python train.py --n_head=3 --head_dim=128 --d_mlp=1536 --norm="layernorm" --seq_len=1024
MLP neurons of a small language model. Each row is named by its layer, matrix (up: input weights) and neuron, and shows model dimensions 0-95. Each number is 128 + 24 x the weight over its row's rms, rounded and kept within 0 to 255.
Before each neuron's rows, "fires on" lists the tokens most often at its 100 highest values on Wikipedia text that the model never trained on.

fires on: " |", " 0;", " code:"
L6.up297 [151 138 135 136 129  88 134 116 108 141 101 141 175 120 164 142 120 190 136  98 103 140 121 177 109 126  86 141 148 136 116 105 136 134  92 121 174 121 112 144 114 122 121 138 162 109 130 146 127  80 116 112 125 147  98  97 159 133 136  86 160 165 122 171 145 153  84  73 119 161  89 126  63 127 119 134 122 106 106 174 114 122 120 149 118  98 158  86 163 136 136 155 166  93  97  70]

fires on: "-", "|"
L18.up707 [136 109 160 137 146 101 104  87 144 152 119 131 129 123 130 182 156 119 111 172 133 113 118 131 100  99  85 118  77 119 147 155 116 106 127  93 132 117 107 147  94 160 148 133 136 115 129  75 141 137 143 143 137  99 177 118 144 124 117 118 145 106  87 107 117 101 103  87  85 146 168 175  66 156 124 138 141 100 153  86 146  73 104 103 142 156 116 124 123 137 110 148 178 128  97 171]

fires on: "-", "|", " J.", " IV"
L18.up415 [113 145 138 161 133 142  97 109 128 189 139 133 116  98 169 169 136 138  73 141 141 150  89  95 114 110 146 147  81 109 120 110 111 110 178  97 129 141 143 139 123 116 154 136 133  96  89  75 144 139 144 146 127  92 162 140 120 103 101 125 164 122 132 151 129 105 107 131 113 126 122 138  95 172 107 154 101 124  99 122 143 109 141 102  97 136 152 109 123 158 113 136 157 142 126 142]

fires on: " the", " of", " to"
L13.up604 [146 133 119  80 117 120 108 132 136  71 120 172 130 176 103 130 106  95 118 149  96 175 103 140 113 103 121 144  82 144 116 155 117 165 145 111 129 166 117 136 118  85 136 147  93 144 137 128 141 160 105 112 123 163 119 119 159 140 142 110  89  89 151 137 145 146 115  75 165 143 153 154 174 147 108 123 137 128 157 154 179 136  94 139  99 154  97 133 118 174 158 153  90 134 123 133]

fires on: " |", ":", " at"
L13.up1157 [165 145 137  94 138 127 157  87 155 119 124 116 149 113 163 124 147 125 153 138  98 137 114 122  94 155  94 111 116 105 169 136 198 133 149 108 108  83 100 156 148 149 150 134 192 130 102 137 126 116 131 123 142 147 122  83  94 117 119  96 196 112 114 120 112 136 106 141 139 139  77 133 117 140  84 151 142  94 118 122 113 106 121 118  89  82 144  90 129 209  95 141  85 144 122 111]

fires on: " in", " of", "|", " as", " |", " from"
L18.up354 [102 107 142 155 116 165 129 136 133 130 169 103 144 104  97 164 150 113 133 122 145 160 113 152 167 115 115  94 116 112 132 128 139 134 169 124 146 135 106 158 151  88  97 135 109 145 160 106 171 159 131 146 125 152 114 137 131 149  72 141  92 154 128 161 100 104 115 149 117 125 110 128 131 144 117 121 137  92 132 147 109 148 125 102 149 113  76 139 139 183 124 113 147 157 158  97]

fires on: "\n", " /", "|"
L6.up686 [ 99 133 140 125 137 153 144 153 124 153 125 153 142 165 124 159 113 168 132 164  85 103 113 168 107  67 139 131 119 149 101 140 149 146 135 121 118 120 148 110 141  76 126 117 133 126 185  88 117  84 169 144 151 101 110 149 108 127 106 126 128 143 123 130 147 161 126  95 147 118  93 124 141 127  99 104 167 157 141 110 134 125 147 102 141 171 178  74 107  90  92 158 141 161 119 125]

fires on: " in", " to", " |"
L20.up333 [168 127 140 127 144  96 121 123 160 120 150 116 143 152  98 113 125 139  98 158 119 133 153 145 140 122 121 109 114  96 163 154 148 154 114 132 125 141 129 132 105 129 142 108 121 123 114 154 117 137 107 103 124  93 112 110 155 117 136 132 115  97 132 150 118 138 110 102 112 145 130 113 127 168  94 150 135 125 120 125 161  88 105 127  98 138 135 123 129 156 152  93 118 104 122 135]

fires on: "k", " V", "y", "m", "t", "d"
L18.up443 [109 102 123 118 164 121 110 104  83 130 132  84 125 126  99 118 158 146 101  69 157 104 142 132 113 110 164 128 116  99 114 168 169  84 136  94 128 130 162 136 138 113 113 105 110 130 116 136 107  95 139 131 108 135  98 115 122 132 106 110 133 153 137 130 107 169 133 132  99 151 146 106 132 127 143 129 101 118  93 117 114 137 114 111 122 112 128 104  93 118 110 129  95 165 152  83]

fires on: " with", " of", " in", " to", " on", " covers"
L13.up558 [156  91 162 129 145 167 162 174  84 163  81 143 121 130 100 110 105  91 139 152 157 121 130 120 157 143 111 108 118 102 119 171 134 127 125 128 144  96 163 147 110 108 105 137  88 122 144 119  96 146 118 108 172 113 165 153 104  99 165 163 125 117 139 115 119  90 112 122 120 103 111  66 167 149 122 104 140 154 149 110 112 139 110 103 116 110 111 123 117 124 149 118 155 127 143 112]

fires on: " of", " his", " as", " for", " in", " its"
L13.up583 [109 127 161 111 106 140 112 159 103 141 126 126 179  81 101 143 101 146 124 131 100 104 131 140 130 104 132 148 143 126 180 137 134 146 161  76 162 109 131 144 144 102 108 146 159  80 146  88 178 137 151 140 143 113 162 128 141 129 129 161 108 105 134 139 102 166 147 126 147  99  91 129  90 126 119 135 129 107 120 137 152 154 109  92 114 107 127 116 105 121 135 131 174 135 141 138]

fires on: "|", " the", " on"
L20.up1459 [114 129 112 131 121 147 117 127 126 107 153 132 114 110 154 160 113 128 119 108 124  99  87 159 123  79 123 128  95 151 106 150 119 150 149 129 136 137 101 193 109  47 136 156 149 142 150 118 208 116 144 137 162 128 158 139 125 121 103  73 105 161 140  90 156  86 139 107 140 131  95 153 152 142 129 135 121 139  92 130 161 114 133 126 109 124 155  49 147 104 146 131 145 143 116 124]

fires on: " in", " B", " at", " to", "ar"
L13.up53 [149 156 156  70 178 118 144 103 103 134 120 130 169 124  93 146  95 140 132 136 174 131 112 108 136 188  81 134 133 103 119 174 122  90 156 155 147 133 139 127 119  92 146 157 112 103 141 125 111 130 130 131 135 119 117 166  64 132 150 104 126  90 114  81 136 108 148 122 107 144 170  87 120 162 134 149 155 111 143 111 138 129 136 105 143 101 143  91 110 114 119 116 125 106 125 122]